Part of a small language model's weights.
Size: 24 layers, width 320.
Training: a variant of Adam for these matrices, 4479 steps.
MLP neurons of a small language model. Each row is named by its layer, matrix (up: input weights; down: output weights) and neuron, and shows model dimensions 96-191. Each number is 128 + 32 x the weight over its row's rms, rounded and kept within 0 to 255.
After each neuron's rows, "fires on" lists the tokens most often at its 100 highest values on Wikipedia text that the model never trained on.

L19.up1488 [158 137 106 111 123 146 169 129 157 122 130  99 101 129 141 147 155 114 106 151 157 149 126  96 113 104 149 105 105  97 117 164 105 146  94 148 144 122 130  91 143 136 151  78  81 151 120 153 129  61 202 152 154 158 136 120 158 133 164  89 137 137 107 142  95 149 106  98 130 174 183 143 137 139 162 136 115 112 169 115 137 102 138 156 105 131  71 119  80 132 120 206 155 132 111 140]
L19.down1488 [117 189  81 124 153 129 125 129 118 112 114  70 127  98 151 174 145 117 126 180 171 114 160 185  62 118 179 122 133 138 127 122 133 115  68 188 135 117 137 194 157 122 127 106 162 169 145 145 165 153 134 143 144  86  80 163 145 134  93  99 125 139 146 159 158  93 111 105 112 119 157 103 147 147 115 110 185 131 203  98 135 139 178 157  49  70 109 136 130 188 106  83 127 152 114 131]
fires on: " be", " He", " She", " We", " re", " sh"

L19.up2248 [138 163 139 187 121  63 150 130 104 124 141 100 115 137  69  90 111 147 124  97 171  82  92 101 156 126 127 141  70 122  79 157 111 130 160 203 116 137 178 167 152 100 159 149 119 124 124  94  99  62 110 187 124 126 116 182 123 120 130 145 146 151 106  99 109 138 142 197 105  78 137 109 176 117 146 106  84 102 144 170 102  89 130  73 187 170  99 130 104  95 138 109 148 120 121 106]
L19.down2248 [152 147  95 148  76 106 147 126 169 203 137  96 122 139 161 129 120 116 157 212 116 118 133 109 133 155 189 113 114 134 107 150 141  98 136  37  54 147 119 140 122  88 139 214  91 151 168 132 104 121 185 140 100 184 136 152 131 110 107  79 112 148 110 174  91 110 145 144 102 104 160  26 128 144 108 189 121 152 140 110 136 176 156 126 170 137 180 176 177 152 130 116 119 122 105 103]
fires on: " T", ", T", " and T", " | T", " \"T", "T"

L19.up626 [ 74 120 118 137 147  64 132 139 143 110 132 150 174 137  73 157 166 162 136 105 102 132 136 124 140 101 137 168 157  65 141 170 131 167 118  93 114  98 204 115 142  94 117 186  83 117 133  95 128  99 179 125 187 145 105 128 151  90 130 136 142 157  77 155 185 154 109 124 104 133 133 143 155 141 136  42 143 129 169  90 154 117  78 149 204 145 128 136 102 133 150 145 117 116 115 152]
L19.down626 [ 85 119 147 111  96 131  98  82 129 108 127  97 200 145 128 137 109 108 113 154 148 154 167  96 100 178 144 178 159 127 135 202 156  93 111 136 106 184  85 118 148 179 157 134 113 130 176 110  95 118 120  64  87 125 112 167 126 144 103 127 127 118 139 171 151 137 148 154 130 134 112 147  47 139 118  85 121  46 114  88 116 106 160 135  77 131 122 135 134 100 199 130  85 162 235 115]
fires on: "000", "/", "00", "500", "30", "05"

L19.up2314 [123 114  80 163 145 157 127 158  69  59  74 106 142 130  67  87 147 116  98  94 104 125  80  92 125 114 140 106 136  94 127 161  62 189 121 147 182  94 130 136 166 177  99 122 120 159  98 123  97 140 135 177 102 133 171  64 111 147  94  96 121 159 125 149 153 130 139 100 144 110 128 129 121  98 136 138 115 133 144 112 119 166  79 123 174 194 121  66 115  90 170 109 158  96 128 101]
L19.down2314 [183 106 135  74 128 122 136 106 135  97 151 107 116  78 118 117 113 134 177 167  94 127 133 141 175 120 136 128 149 119  96 101 134 103 129 127  68 112 124 103 180 193 130 125  94 167 122 129  88 117 153 151 101 191 108 148  61 149 109 113 131 129 131 195 149 173 126  97 164  86 169 107 106 134 131  75  99 174  95 128 178 114 158 105  90 101 147  73  85 140 134 104 146 133  82 160]
fires on: " | L", "- L", "L", ", L", ": L"

L19.up1492 [106  98  74 136  88  91 146 160 140 135  94 136 136 103 124 126 194 101 107 172 181  78 141 120 137 103 149  97 183 158  97 106 162 129 155 126 130 151 135 201  87 118 113 151 107  68 159 107 151 137 154 192 153 177 164 128 110  94 119 107 142 151  85 122 133 172 129  84  62 101 118 137 202 103 129 137 134 188 168 151 133 101 132  90 177 167 102 111 111 179 136 186 147 135 131  96]
L19.down1492 [154 128 146 124  82 169 115  74 120 129 127 107 136 110 155 105 108 141 130 102 126  91 110  98  85 161 145 127 121  82 159  64  94 119 138 113 153  99 136  88 127 167 111 159  89 120 129 124 134  93 112 116 128 142 133 141  81 155 100 142 159 164 107  57 146 118 145 122 128 126 100 135 182 101 131 111 130 136 130 124 110 198 139 153 109 144 129 120 125 135 112 119 136 188 255 170]
fires on: " also", " He", " It", " They"

L19.up189 [ 86 114 118 168 108  92 192 121 104 143 108 122  91 170 132 153  88 202 119 146 127  52 124 107 125 165 130  85 128 136  81 166 110 126 150  73 135  88 130 155 135 158 138  97 140 102 150 118  71 117 126 158 126 119 107 110 155 162 126  71 147 135  97 131  92 121 135 115 144 102 113 120 131 131 124 126  91 127 198 136  70 102 126 108 111 103 125 113 116 104 113 153 161 135  70 110]
L19.down189 [134 125 146 108 114 130 149 163 114 130 139 128 101 151 157 117 100 137 110 128 149 141 125 138 162 114 149 185 124 111  89 190 147 135 169  90 128 108 186 128 151 171 134 127 127 122 147 146  86 183  76 124  75 149  62  52 131 126  92 127  83 133 154 116  88 121 133  59  90 147 129  60  89 169 110 122 155 127 113 124  72 128 183 140 129  95 143 119 113 230  79 163 123 141 161 166]
fires on: "av", "and", " fl", "od", " fund", "ut"

L19.up105 [ 79  76 127 159 162 115 109 151 116  73 118  78 124 116 136 124  90  84 129 126 164 136 109  98 135 101 112 159 117 120 111 114  67 138 127 131 174 143 131 132  91 129 119  84 158 116 159 181 133  66 103  63 176 136 117 174 154 111 119  61 169 240 163 133 170 121  94 137  91 180 142 128 101  81 139 101 110 150 107 169 126 135 121 144  98 143 115 145 103 131 141 106 155 100 121  81]
L19.down105 [145 150 145 112 135 108  94 146  65 125 152 139 126 116 141 135 114  93 129  73 154 120 169 171 167 111 154 177 173 108 104  91 148 155 111 195 138  92 179  64 144 145 102 185  95 150  94 138 108 167 129 168 120 151  66 103 172  98 136 101 149 142 173 116 108  96 159 158  96 160 190  91 134 117 100 143 128  93 141 108 122  86 123 195  92 131 137 145 168 125  78 154 131 201 255 100]
fires on: " | ", "- ", " |", "-", "| ", ")"

L19.up1023 [ 95  93  90 140 131 117 164 122 111 104  57 167 127 151 120 202 144  79  48 132 136  85 140 139 106  81 122 136 124 172 102 187  87 170 120 180 188  90 102  72 113 148  97 139  90 138 158 121  88  96 154 142 134 145 176  93  83 122 123 160 116 155 102 148 154 109 171 149 110 159 100 184 164 123  91 119 160 105 134 134 137 129  64  67 175 150 139 127 132 187 148 127 158  46 141 191]
L19.down1023 [141 144 129 131  85 155 131 137 129 170 117  76 151 108 182 103 156 164 150 152  78 115 131 135 140 186 174  94 113 117  76  77 145 149 194 158 110  99 125 119  57 113 122 126 135 130 102  67 116 116 128 102  92 135 122  97 133 104 127 182 145 120  99 111 155  85 138 132 110 172 112 145 133 123 185 152 164  69 111 125  18 116 134  86 122 130  96 108 123  98 143 116  87 126 103 127]
fires on: " |", " unknown", " \"", "19"

L19.up2019 [141 122 102 163 142  96 107 137 118 123 101 138 165 148 155 106 107 100 157 109 102  98 133 119 147 122  51 123 124 103 135 169 100 134 160 104 195 163 175 105  58  95  94 108 198 136 176 123 106  98 120 145 173 104  98 146 172 141 107 162  93 138  96 110 158 148  88 116 128 138  98 102 149  55 112  71 115 141 105  78 160 100 186 118 181  90 105 166 152  97 107 161 195 112 122 101]
L19.down2019 [125 172 103  86 127 142 164 170 124  87 119 108 177 124 165 126 164 176 131 169 108 123 170 105 114 103 118 135 121 135 118  96  40  46 119 119 159 125 117 130 108 155 136  93 154 204 173 108 145  89 147 182 194  73 112 138 226 127 105 119 119 123  92 159  67 104 167 140  93 131 153  81 122  81  99 176 124 155 213 113 125 151 109 151  93 118 147  89 124 140 165 153 106 122 170 159]
fires on: "'s", "ley's", "er's", "'", "’s", " his"

L19.up2376 [139  71 129  92  94 128 101 183 183 101 136 103 159 130 139  81 171 114  94 150  91  71  59 121 112 145 107 121  96 183  97 116 170 167 175 164  97 197  94 117 121 104 127 158 125  69 171 152 101 124 135  94 102 128 121  61 120 180 132  91 143 162  87 160 173 144  86 109 172 149 105 102 114 121 120 144  97 137 154  81 129 113 139 117  94 176 139  67 103 153 153 174 127 162  94 128]
L19.down2376 [160 132  50  87 110  94 127 187 194  85 156 140 151 136 153 122 183  85 166  77 150 100 159  82 122 132 122 132 130 128 131 114 147  88 154 134  59 115 129 133 165 141 145 122 161 156 149 110 153 127 117 136 162  90  84  84 130 135 163 142 161 165  91 150 211 115 101 130  62 117 137 132 196 165 150 138 126  74 148 164  98 184 120  76  91 119 118 147  70 173 135  69 184 168 110 121]
fires on: " C", " D", " E", " L", " S"

L19.up1652 [153  90 138 137 153 161  97  86 120 133  95 150 146 113 134 129 141 135 104 116 166 149  92 114 133  63 164 105 142 103  90 117  99 117 144 113 104 137 153 135  99 176 163 115 166 149 184 171  74 156 169 192 130 167 149 118 137 136  99 156 137 167  94 151  90 153 144  49  88 168  96 114 191 122 146 122 118 133  96 174 126  81 154 134 154 151  87  95 169 135  48 110 105 154 105 100]
L19.down1652 [105 125 117 117 121 146 149 137 169  94 129 148 123  89 180 184 155 129 113 113 180 114 151 102 127 140 184 112 149 158 147 134  61 137 110 159 159 136 103 133 142 167 104 124 108 158 134 214 117 176 121 137 127 207 145  87 193 107 139 132 145 123  89  89 123 124  73  66 164 131 137 144 125 185  89 144 107 104 101 116  85 148 193  93 145  52 182 105 138  82 113 147 151 153 163 160]
fires on: "; ", " (", " r", "pl"

L19.up2122 [151  96 152 149 175 128 140 123 122 140  60 132 123 145 108 128  83 144  72  55 157  90  96  67 143  65  87 143 177  91 164 179 116  91 127  83 117 193 179 174 108 155 139 166  98 136 142 129  76 122 127 171 142 163 115  87 158 124  91  96 150 166 105 142  95 149 115 153 122 161 203 109 168 110 185 136  93  92 167 142 100 118  67 112 100 154  45 134 128 130 148 129 174 101 100 119]
L19.down2122 [ 72 152 148 136 118 151  90 120 169 158 176 146 119 122 168  76 124  94 108  84 136 141 120 131  60 141 148 111 184 126 159 107 146 179 120 139 106 152  99 105  96 143  91 133 101 169 139 156  91 108 117 115 166 100 126 111 190 147 116  70 126 123 165  97 130 197 149 112  81  69 165 139 102 118 129  58 115 177 128 159 134 136 101  20  24 196 176 104 114 174 147 183 195  71 123  35]
fires on: " (", "per"

L19.up1149 [145  86  73 179 126  83  71 157 115  70  88 163 126 121 137 180  93 149  66 117 113  61 114 123 111 146  92 121 121 148 109 146 137 100 114 187 157 181 150 144 129 149 156 131 107 194  92 179 169 149 161 133 109 139 174 126 133 162  92 131 149 173  96  93 145 135  76 143 107 131 166 172 154 117  89 113  84  76 158 162 145  18 108 112 121 104  82 128 151  89  92 175 122 141 130 118]
L19.down1149 [127 125 126 119 171  71  86 111 115 128  85 123 140  87  42 135  94 116  96 105 140 118  75 154 115 153 100  84 109 164 114 154  90 132  94 169 128 132 167 175 126 109 120 139 205 116  72 206 126 214 110 172 118 128  96 149 144 122  94 180 109 119  81 143 100 124  97 145 118 134  87  93 169 145 142  84 143  73 121  75 139 156 167 139  91 164 100  86 112 155 118 163 129 126  84 141]
fires on: " and", "st", " own", " design", " St", "- St"

L19.up2258 [122  75 147 169 153  88 152 158 128 160 128 106 144 134  55 147 137 107 148 115 131  64 106 154 132  96 145 125  92  98 100 160 149 173 143 120 143 157 135  89 112 167 113 153 123  83 152 129 101 179 129 142 137 164 141  59 153 123  79  99 141 149  89 171 144 166 148 175 112 152 111 144 114 110 176  90  88  68 156 177 134 141 117 110 102 117 115 126 159 197 163 128 145 114 113 124]
L19.down2258 [197 114  93  74 138 130 128 128 137 183  65 156 136  36 113  78 163 161 106 183 140 113 179 109  97 133 159 126 128 138 212 101  88  72 119 118 113 100 144 135 149 157  53 151  99  98 186  74 145 166 100  87 183 100 143  75 138 172  98 133 126 164 111 150 131 115 114 111 145 100  98  93  99 126 123 123 172 183 150 156  92 195 115 143 137 123  88  99 110  65  99 135 141 100 188 186]
fires on: " | +", " | −", "^{", "- •", " red"

L19.up1807 [ 98  99 132 117 143  68  77 137  78  86 124 121 181  83 157 158  84 183 106 106 115 114 158  65 143 161 128 137 146 133  94 194 133 153 130 181 128  98 122  85 136 140 121  99 180 186 154 105 125 128 136  95 148 122 143 148 114 123 125 119 172 153 118 105 146 142 128 112 162 101 158 163 118 126 162 131 146 110 128 136 153 130  83 142 151 149  72 129 108 181 160 144 127 147 116 149]
L19.down1807 [157 172 134 140 113 129 129 140  83 135 143  80 117 118 158 148  93 162 223 131  91 161  98  64 133  74 150 136  75 131 180 101 115 116 163 122 126 123 147 146 146  99 150  99 105 150  72 149  80 143 134 126  83 110 140 149 127 147  95  84  86 102 122 142 168 145 107  97 148 158 189 118 119 155 148 106  97  58 148 108 155 150 153 129  75  80 168 149 162 126  98 108 112 112 177 146]
fires on: " three", " four", "2", " pl", " five", " two"

L19.up424 [131 126 123 145 121 141 106 101 143  91  64 109  91 107 112  76 158 154 124 133 137 119 125 186 176  59 146 113 153 151  89 124 143  98 150 144 158 129 154 199 148 137  94 144 198 124 183 145 109  89 122 130 124 166 166  51 142 107 144 110 118 155  95 145 173 112 156 146  98 134 178 132 156  98 131  86 156 114 137  84 126 105 112 138  83 103 133 104 119  95 185 132 148 107 102  39]
L19.down424 [101 101 113 137 108 119 121 135 170 161 131 132 140 165 125 168 121 136 127 177 137 148 157 164 122 116  95 111  87 101  82 148  99 127 110 148 133 137 100 180 187 202  85 152 100  95 111  75 156 114 158 140  71 115  66 139 184 143 118 120 142  66 143 117 117  94 139  81  92 156 153 139 132 154 141  95 123 134 118 171 114 130 133  93 126 146  96 129 114 113 113 143  90  69 125 165]
fires on: "\n", ".", "\n\n", ") | "

L19.up1286 [130  60  99 121 186 117 148 162 146 121  79 126 109 147 106 153 125 133  78 160 150  83 148 187 185  92 123 115 123 149  93 143 144  85 126 151 146 127 132 115  84 168 119 169 152 130 143 167 129  73 126 170 106 177 171 144 135 133 147  51 120 206 138 126 130 107 145 157 113 125 110 129 147 136 115 122 150 161 185 141 142 144 121 112  75  74 127 150 125 111 115 155 155 102  88 112]
L19.down1286 [144 139  76 105 146 125  71 138 102 104 159 170 148 108 148  84 114 121 107  81 146 193 172 111 146 127 136 118  97  90 160 131 157 120 104 141 169 126 139 140  90 133 157 119 150 176 135 137 173 165  67  83 165  89  76  77  72 154 144 146 137 152 159 212 120 131 119 147 119 138 155 197 133 111 128 123 138 130  73 104 128 143 188 148 168 148 125 145 174 169 152  52 139 180 110 129]
fires on: ") | ", "; ", " |"

L19.up1595 [141 115 114 115 189 123  67  87 115  82  58  95 128 166 118 159 138 181 111  64 173  47 117 154 107 125 113 138  80 157 141 205 119 118 113 120 199 206 120 111 175 159 139 149 110  90 180 134 123 106 137 111 113 170 127  57 151 124 131 143 102 179 126  85 141 123 142 150 117 123 160 120 138 110 138 139  68 158 175 156 118 152 111 109 162 156 126  87 137 120 116 111 132 135 116 156]
L19.down1595 [129 155 142  45 177 186 119  90 119 104 151 100  70 130 169 155 159  71 130 147  75 123 114 104 134 140  88 105  86 109 115  42 157  92 150 104 107 113 157 165 128 192 171 113  68 117 126 135 194 123 203  95 179 117 123 169 130  61 116 124 144  78 107 105 169 175 127 106  91 136 136 196 104 130 117 134 110 153 147 130  91 149 145 164 178 104 172 138 150 113 103 124 112 163 186  57]
fires on: "\n", "| ", " Ed"

L19.up506 [145  88 187 196 142 149 163 150 160 156  85  83 110 168 119 161 105 182 169  83 134  76  80 162 142  92 119 130 157 116  92 121  99 152 102 131 111 153 157 133 127 161 131 150 131 153 133 182 131 121 116 119 150 155  61 149 154  99 145 123 183 134 101 117 117 190 135 165 114 130 150 166 127  88 144  87 123 166  94 145  95 107 144  62 117 145  69  91 167 183 124 183 107 100  79 135]
L19.down506 [169 134 126  72 168 112 171 123 104 138 138 144 120  69 113 107 128 139 154 159 148 166  71 100 105 189 143 192 125 116 103  80 163 179  62 136 150 118 126  78 116  78  59 131 188 181  89 165 139 130 102 146 118 173 145  61 159 153 103  83 113  88 197 105 128  84 128 124 183 127 140 163  77 143 181 150 147 122 174 113 128 152 112 119 113 102  93 125 149 126  88  81 200 148 122 123]
fires on: " | ", "24", " up", " along", " spent", " win"

L19.up95 [ 72 114 120 134 146 149 143 161 147 104 100 123 161 144 152 102 148 121 121 121 142 173 100 128 136  98 139 112 102  89  87  94  72 103 186 126  91 137 152 119 157 178 157 105 103 153 169 153 127 127  85  67 140 139 152 130  99  99 108 171 103 169 125 129 105 176 150  98 139 124 120 137 112 115 159 180  85 195 134 174 107 120 100  81 152 145 125 115 158 209 116 144 157  98 102  76]
L19.down95 [ 72 108 126 125 116 116 141 110 143  80 150  67 160 133  55 122 158 114 148 128 166 180  82  93 114 158 158 146 160  85 158  81 145 112 151 162  39 184 143 188 113 121 120 208 146 120 115 133 126 110 160 124 105 149 157 110 100 103  91 118 136 111 106 143  68 100 111 106 147 107 149 114 122 193 164 131  81 122 121 152  97 153 150 122 142 126 157 108  82 154 113 126 163 125 130 107]
fires on: " L", " l", "- L"

L19.up1088 [145 125 146 120 132 134 153 120 165 113 126 135 123 137 131 130 113 112  96 149 141  99  64 153  89 158 150  85  58  91  91 164 141 130 107 157 147 158 142 163 126 160 198 105 114 152 101  91  52  85  88 170 151 226 169 125 108 115 102  72 124 140  44 134 105 139 113 174  86 116 180 155 156 123 164 135 122  92 132 124 112  93 141  94  99 168  57  88  92  84 144 113  91 156 104 161]
L19.down1088 [172 167 138 121  65 121 168 152 107 130  85 167 131 146 110 130 171 140 141 126 145 143 105 149 110 193 102  59  88 147 136 171 137 152  76 152 118  88  88 116 154  54 196 148 133 165 104 174 143 100  35 115 102 121 145 127 169 131 126 112 170 144 110 140 160 149 113 211 168 103 156 135 120 101 138 117 154 147  92 151 113 131 129 152 113 194 153 120 138  82 139 149 115 122 135 122]
fires on: "–", "6", "b", "7", " b"

L19.up2196 [150  98  71 140 105  97 162 129 123 148 135  96 120  98  77 161 117 178 122 141 149 134 103 144 142  66  72 100  97 137  73 129 112 105 155 111 155 162 171 140 135 198 160  97 166 149 150 151 139 131  61 142 108 125 143 169 188  99 152 116 167 124  85  90 132 118 106 135 199 169 104 135 119  78  82 137 144 158 170 139 110 142 116 163  96  95 119  59 154  84 111 177 150 108 107 111]
L19.down2196 [123 132 153  90 116 150 119 111 132 102 126 112 101 118 123 102 140 123 111 103 120 143  96 124 164 102 181 158 157 178 105 114 101 105 124 134  83 152 157  89 186 156  52 102 181 100 140 133  73  81 164 124 137 109 143 137 116  62 162  87 156 116 175 111 152 164 140 105 169 115 187 177  66  94 112 198 109 177 111 153 154 137 143 161  77  71 117 152 131 134  78 120 130  84 108 123]
fires on: " has", "-", "–", " last", " first"

L19.up2375 [140 106  88 133  69 139  77 174 127 152  96 109 197  66 140 160  85 141 123 100 201 173 110 102  95 138 126 128 147 127  61  94 109 142 144 138 192 129 134 131  78 154 153 103 165 196 128 119 138  90 178 138 136 169 154 121 101 138 108 111 150 146 161 166 126 141 135 129 186 203 152 149 164  83 107 132 107 116 191  86 159 133 156 101 230 180 127  93 110  97 169 191 119 102 116 171]
L19.down2375 [107 118 104 150 122 155 123 137  94  93 101 104 140 135  97 123 152  93 202 104 132 107  84 133  62  98 123 130 175 179 145  74 111 118 118 178  95 162 101 142 139 116  92 161 118 103 149 168 112  89 167 200 113 200 126  61 153 122 132 140 131  71 141 125 106 134 158 164 127 166 123 110  56 128 157 122 127   8  90 124  93 156 153 118 122 107 148 142 102 163 159 118  96 152 155  98]
fires on: " is", " s", " enc", " inf"

L19.up1331 [ 77 111 132 174 108 127  97 141 131 128 103 110 115 107  98 123 138 137 138 135 144  79 100 105 116  37 118 160  89  93 152  93 120 114 134 150 107 149 139 120  39 141  87 114 119 190 116 150 138 112 136 100 175 154 138 124 162 195 165 169 167 139 149 181 112 142 102 123  92 147 118  99 165 109 155  70 125 163 106 191 160 108  57 160 179 117  90 157 177 121 127 132 111  74  99 120]
L19.down1331 [115  79 119  66 100 101 102 120 106  92 164  87  86 149 125  61 181  61 171 134 125 124 126 132 134 104 119 132  37 126 160 145 168 112  85 128 113  89  47  99 123 185 123 178 113  99 126  85 104 159 116  41  96  97 137 113 123 131 130 115 114  85 158 164 112 135 122 147 152 142 149 115 141 127  78 131 121 147 151 113 106 169  46  99 131 139  80 158 118 138 159 113 159 139 102 111]
fires on: " and", " or", ".", " (", " H", "h"